config = dict(
    vocab_size=8192,
    norm_place='pre',
    norm_eps=1e-05,
    attn_scale=0.177,
    init_std_qkv=0.0361,
    lr_mult_qkv=0.4,
    warmup_steps=200,
    doc_mask=True,
    train_tokens=114700000,
    dataset='wikipedia_en',
)
MLP neurons of a small language model. Each row is named by its layer, matrix (up: input weights; down: output weights) and neuron, and shows model dimensions 16-143. Each number is 50 + 12 x the weight over its row's rms, rounded and kept within 0 to 99.
After each neuron's rows, "fires on" lists the tokens most often at its 100 highest values on Wikipedia text that the model never trained on.

L6.up396:44 55 36 42 39 72 57 28 67 43 54 63 29 52 40 52 52 69 49 59 48 59 42 58 71 86 57 46 51 53 17 43 40 55 38 63 51 55 36 79 30 30 55 28 33 47 32 33 58 67 67 56 56 60 64 51 52 36 59 44 44 59 42 41 49 36 43 40 59 47 51 57 55 58 49 52 38 56 45 53 63 43 45 48 68 36 38 55 42 63 57 42 42 61 42 55 38 52 37 65 54 45 70 50 53 36 45 73 35 65 47 44 51 40 63 49 46 34 22 32 36 50 59 67 56 72 52 55
L6.down396:59 45 47 50 58 36 69 51 40 63 35 74 59 45 43 48 42 67 35 48 49 42 58 32 59 41 52 69 69 40 55 60 42 43 66 44 41 45 58 60 38 16 49 32 44 54 48 25 37 75 42 41 61 60 45 62 45 44 57 50 66 52 59 57 46 52 50 46 73 35 51 43 44 47 27 44 52 50 69 65 40 35 66 62 45 68 35 54 54 58 22 70 39 47 56 58 47 48 47 49 55 39 52 61 48 65 50 66 60 58 75 37 55 35 45 58 44 64 52 49 73 52 38 41 63 41 57 46
fires on: " to", " ", "\n", " not"

L6.up578:62 76 40 47 47 54 69 51 48 51 33 58 29 69 34 39 44 47 49 50 59 51 44 45 74 71 47 29 39 53 39 72 77 44 80 67 47 37 42 41 48 32 39 42 35 57 56 36 46 42 61 47 46 47 44 46 40 53 41 28 38 40 42 42 51 45 48 58 48 22 62 39 69 49 58 52 27 59 35 44 80 35 33 45 61 51 56 49 57 52 47 62 60 32 63 55 53 63 48 70 41 52 51 74 53 48 60 40 56 54 56 40 59 49 66 53 55 70 62 44 46 70 50 66 59 74 64 46
L6.down578:45 70 68 64 63 61 54 42 71 51 26 47 52 62 31 39 60 64 43 48 54 56 53 38 45 59 40 59 37 47 29 57 73 40 58 46 38 41 44 65 32 49 24 43 62 71 38 46 48 34 70 53 80 61 49 39 70 51 52 66 67 36 28 40 49 48 50 44 46 60 18 43 38 34 47 46 38 39 52 49 52 53 56 51 52 70 56 54 45 57 45 47 67 51 45 54 42 59 33 32 63 64 25 51 32 60 48 72 42 68 41 53 61 49 65 59 38 42 53 62 55 49 39 58 41 66 57 45
fires on: "\n", "″", " (", " "

L6.up33:46 64 46 70 55 37 45 35 61 57 47 43 53 44 43 44 51 79 62 43 61 32 66 55 48 67 42 65 47 68 56 50 35 53 67 42 56 59 54 58 50 37 50 59 51 40 42 50 42 16 55 26 42 52 38 57 53 42 35 49 86 50 55 63 47 52 26 64 62 56 49 41 24 66 49 45 45 41 56 35 59 23 62 25 45 64 76 59 44 86 70 45 63 44 43 53 54 40 74 51 42 39 41 55 23 45 46 53 50 56 55 38 54 42 20 58 67 43 42 55 31 26 34 45 35 70 45 65
L6.down33:76 55 54 42 65 49 53 48 30 71 46 54 44 45 49 41 52 71 57 37 28 58 52 34 51 39 61 43 48 42 38 52 83 60 31 63 69 38 37 25 43 47 76 64 51 62 35 39 62 64 60 52 51 37 68 44 44 51 62 45 57 63 59 46 59 39 67 42 40 50 35 34 69 43 56 55 71 53 38 41 63 69 26 66 54 54 43 34 43 38 29 59 44 58 50 53 50 63 28 36 54 69 35 48 63 55 60 55 67 71 52 55 24 43 53 43 63 55 53 57 46 67 34 37 33 51 32 43
fires on: ",", " in", " and"

L6.up287:42 42 58 52 56 70 64 41 52 70 52 36 30 70 51 36 60 60 69 29 57 40 54 54 43 62 55 58 46 55 52 43 37 50 15 34 46 44 38 39 53 46 66 54 38 42 53 45 31 46 56 54 72 52 66 45 47 50 62 50 49 63 64 38 46 55 28 28 67 52 77 40 58 43 61 44 69 64 67 46 43 44 60 52 55 49 39 28 60 69 61 47 62 39 47 58 45 54 42 48 42 46 57 59 27 51 36 35 63 50 43 41 44 49 63 59 37 49 41 61 33 45 47 48 45 39 57 40
L6.down287:68 55 36 49 39 18 55 55 64 51 66 45 51 32 43 56 49 49 54 68 55 52 58 44 51 32 47 42 50 40 51 49 70 53 48 51 43 39 41 69 51 46 34 24 63 47 54 65 63 80 70 50 32 60 44 57 40 43 25 56 55 48 65 52 55 47 60 56 51 29 37 51 62 62 40 38 44 48 43 50 44 46 41 50 43 59 63 31 43 44 60 62 31 57 52 43 31 45 79 43 49 38 41 49 60 46 42 71 48 90 88 73 46 51 49 51 62 49 44 44 46 58 21 33 35 40 48 47
fires on: "-", " the", " his", "ide"

L4.up442:31 54 46 62 46 51 59 55 55 43 39 64 38 47 41 60 36 53 40 46 51 38 55 84 63 32 52 41 46 60 33 40 50 71 41 47 48 60 29 48 58 54 66 52 41 68 36 47 56 65 55 51 61 43 49 70 67 34 55 56 30 45 29 45 67 49 54 36 62 71 51 50 69 33 37 62 48 44 44 70 57 42 53 43 48 68 22 40 46 48 56 64 45 59 31 74 62 58 71 60 32 76 64 41 56 58 41 50 52 44 40 43 41 53 60 50 41 45 53 39 73 42 11 37 36 46 46 64
L4.down442:57 65 49 64 34 63 56 41 59 52 52 50 69 59 43 60 38 74 54 63 43 67 35 46 47 65 41 35 66 38 68 48 31 39 52 62 39 69 37 51 44 40 32 60 51 45 52 60 48 37 28 57 17 66 35 43 42 69 59 39 45 55 57 38 53 47 63 54 45 51 60 61 51 76 61 44 36 34 35 29 40 49 50 88 47 41 39 39 38 71 56 60 45 40 44 41 58 39 42 36 68 56 50 71 54 57 52 39 30 65 47 46 54 72 52 65 31 55 54 45 39 57 32 65 44 39 49 52
fires on: " the", " Di", " de"

L4.up86:45 49 69 61 46 55 75 46 47 59 65 41 54 56 50 42 41 46 58 41 39 33 43 60 41 29 53 57 38 47 38 40 72 36 45 39 55 35 36 63 19 60 53 52 52 27 47 58 41 56 37 44 57 45 60 47 72 28 63 44 72 59 66 57 48 58 17 52 55 49 63 34 42 56 50 71 64 56 38 48 41 42 39 40 50 43 46 50 56 39 63 53 33 42 57 45 57 60 75 55 63 40 60 57 54 53 54 47 68 50 37 50 69 34 60 39 65 52 40 38 33 51 53 46 51 44 43 50
L4.down86:61 37 50 56 45 55 42 68 60 44 55 47 29 43 49 55 63 59 49 40 37 59 65 20 46 21 56 52 69 44 49 61 42 53 53 38 58 65 40 52 40 68 63 51 52 62 42 69 58 76 54 49 39 48 54 24 64 55 59 53 50 33 44 54 63 57 66 24 51 50 46 33 41 47 48 42 39 76 32 73 55 62 44 44 67 43 46 34 37 56 52 49 51 52 38 65 55 37 64 60 37 53 44 27 59 39 48 58 52 66 69 38 26 57 44 60 52 54 55 51 63 38 52 46 38 41 47 54
fires on: "-", "son", "ald"

L6.up647:36 48 39 47 43 49 40 51 51 42 44 54 42 53 48 32 68 35 64 48 43 32 56 47 45 58 37 47 64 38 50 28 41 75 50 70 53 51 37 68 62 54 56 44 52 58 78 75 59 50 65 29 29 29 40 43 58 44 46 42 45 61 49 59 41 61 55 28 63 53 60 36 55 40 47 38 45 41 45 62 38 33 52 14 41 23 36 69 62 61 50 58 50 65 26 62 49 49 65 45 54 46 57 48 53 53 62 16 37 61 44 53 70 56 60 52 56 47 48 64 42 48 50 38 74 32 55 50
L6.down647:58 40 65 67 48 45 49 54 48 41 45 47 61 54 37 63 48 56 64 58 54 40 55 71 47 58 65 35 44 35 61 54 68 48 46 17 50 62 41 43 70 43 51 39 50 39 48 66 37 34 67 54 55 35 47 64 53 50 44 66 56 41 62 63 47 45 45 46 54 69 63 73 40 65 38 43 76 42 46 46 51 41 46 33 60 34 27 41 62 35 52 57 20 45 60 58 70 49 22 49 69 52 37 54 62 75 62 48 51 34 51 51 41 71 43 36 61 59 35 38 62 67 17 56 58 44 30 55
fires on: "th", "s", "h", "m", "p"

L6.up554:40 40 41 58 57 57 41 50 49 51 47 29 56 31 32 43 51 46 35 31 36 56 52 24 45 54 37 58 51 73 60 66 38 64 30 59 71 42 49 73 42 51 51 44 56 53 67 23 71 52 53 46 48 55 62 24 49 51 49 38 55 67 50 42 46 58 53 54 57 43 49 59 64 66 29 32 27 54 50 60 32 49 64 54 43 51 33 65 47 50 65 68 59 62 62 57 45 54 55 60 57 39 33 72 45 76 53 45 31 42 49 38 82 44 47 38 81 43 30 57 35 42 42 47 63 47 32 40
L6.down554:29 45 69 46 53 54 46 52 50 55 63 65 65 74 59 44 48 34 51 66 38 29 49 54 37 26 43 45 51 59 46 40 24 71 29 59 57 72 49 68 55 72 31 51 56 59 77 58 51 57 71 42 63 43 67 60 48 41 49 61 60 43 53 28 61 56 49 48 57 56 64 41 62 43 65 39 36 46 57 67 44 51 45 47 46 55 32 45 51 50 56 42 54 44 43 35 58 64 53 44 58 63 37 31 30 64 45 32 76 10 43 47 50 33 51 41 53 62 40 73 46 47 55 37 28 62 39 61
fires on: "th", "s", "1", "3", "ly"

L4.up147:49 42 67 63 47 44 53 41 48 62 32 67 70 22 64 41 47 51 58 48 59 46 39 34 49 45 33 50 61 61 49 40 54 33 54 31 62 39 71 47 44 69 25 75 47 38 47 49 52 59 51 52 59 54 32 40 40 24 47 36 70 34 80 51 25 60 44 66 73 57 55 51 46 38 30 58 33 58 48 65 57 29 50 32 50 39 43 48 45 49 56 42 39 58 67 55 48 62 52 50 51 65 61 47 32 58 39 51 54 61 48 62 74 68 46 51 49 35 52 58 60 45 56 40 45 75 60 54
L4.down147:62 54 46 41 64 57 52 55 34 48 49 45 62 41 53 68 51 51 40 50 64 45 62 52 55 54 34 58 64 39 44 53 54 40 57 57 43 38 35 54 40 53 51 48 57 38 55 45 50 31 75 57 39 67 67 45 18 60 56 71 53 41 41 65 65 56 85 55 40 54 36 27 66 55 33 51 62 68 59 73 68 48 49 29 43 67 45 61 76 63 52 60 44 76 43 51 49 55 54 32 27 39 36 34 42 44 62 51 62 50 39 48 40 42 32 46 59 65 37 53 49 48 26 46 26 40 21 41
fires on: ",", " ", " serve", " Dur", "3"

L6.up689:42 48 52 45 62 61 46 39 49 41 36 65 59 43 56 16 59 52 44 50 69 48 63 53 59 40 32 29 39 56 51 38 33 34 57 64 53 50 34 47 44 51 52 31 74 61 39 66 18 44 50 37 53 50 16 51 58 58 54 54 60 50 50 34 49 31 55 43 49 35 74 23 55 40 57 51 46 68 69 49 67 36 57 38 56 64 53 67 48 54 63 58 63 61 39 58 49 31 56 46 32 40 39 50 70 45 43 46 59 35 60 53 48 29 62 41 38 50 50 59 39 62 60 46 57 47 57 42
L6.down689:46 58 64 56 24 42 58 44 37 63 42 41 41 31 57 51 53 56 45 49 63 44 34 54 44 63 67 46 46 58 39 64 46 46 48 49 59 65 35 49 41 51 39 36 48 54 36 58 25 58 55 53 66 43 52 57 58 23 34 57 75 50 32 56 46 20 54 71 56 55 43 45 51 41 57 68 75 35 50 49 47 60 63 30 56 40 51 45 46 54 57 68 23 47 51 58 28 33 45 61 42 32 37 62 73 53 44 44 43 61 58 50 44 54 53 62 52 60 52 39 50 53 39 60 79 61 41 39
fires on: "r", "l", "re", "st", "ir", "y"

L4.up348:47 47 62 59 78 54 41 41 55 57 60 60 40 48 28 46 48 35 32 58 66 63 66 57 67 27 38 36 56 64 60 39 81 30 43 52 46 47 38 48 67 64 65 46 55 46 51 59 46 83 55 55 65 52 44 31 78 57 51 53 47 26 69 51 52 53 70 46 44 37 60 29 47 46 57 33 51 34 28 40 32 48 48 65 41 54 29 56 42 43 39 47 53 46 25 50 42 47 45 38 45 49 31 55 44 43 55 42 37 39 65 67 60 38 47 48 72 45 37 57 47 73 48 37 50 54 69 40
L4.down348:48 55 48 52 51 36 44 43 27 47 49 58 57 68 26 63 52 53 50 75 46 44 55 62 43 38 31 42 62 52 55 47 50 35 52 54 53 28 52 28 47 60 53 43 64 59 51 45 62 48 73 56 52 62 79 29 58 61 33 68 58 53 48 66 38 56 69 67 54 49 62 51 53 44 53 63 37 50 47 44 59 43 47 30 52 56 66 66 54 56 47 62 25 48 61 25 70 48 65 29 48 55 30 55 46 48 47 30 69 36 60 32 57 33 29 54 49 58 72 35 39 43 34 51 62 42 39 47
fires on: "l", "g", "r", "m"

L6.up705:50 52 43 56 39 31 73 49 44 38 56 34 37 48 22 58 26 44 48 65 53 46 51 57 59 50 56 46 66 61 46 44 48 50 48 35 55 66 57 61 50 47 37 50 68 67 58 36 40 51 66 43 58 38 57 61 44 41 75 49 40 31 43 66 28 41 64 54 39 59 54 33 29 38 58 50 47 67 52 67 68 57 65 43 48 58 39 45 44 17 47 54 52 51 35 56 44 70 51 63 44 39 54 33 26 80 24 51 42 58 45 45 49 49 57 53 54 59 59 52 53 37 41 31 47 53 16 46
L6.down705:57 23 54 33 48 62 57 63 71 82 43 46 63 41 57 42 64 59 64 44 46 66 51 47 35 38 62 61 45 40 56 62 42 43 47 54 72 64 65 47 34 76 38 48 57 40 44 68 44 49 41 46 46 45 33 53 51 58 62 58 56 66 61 37 35 50 51 45 68 64 54 54 41 20 45 60 50 38 64 59 11 29 50 58 44 55 42 32 52 43 39 57 52 38 55 47 50 58 46 56 61 36 48 54 41 29 79 48 57 53 59 41 37 41 73 50 46 51 49 45 71 50 51 46 48 34 59 46
fires on: " de", ".", "ed", " of", "h", "de"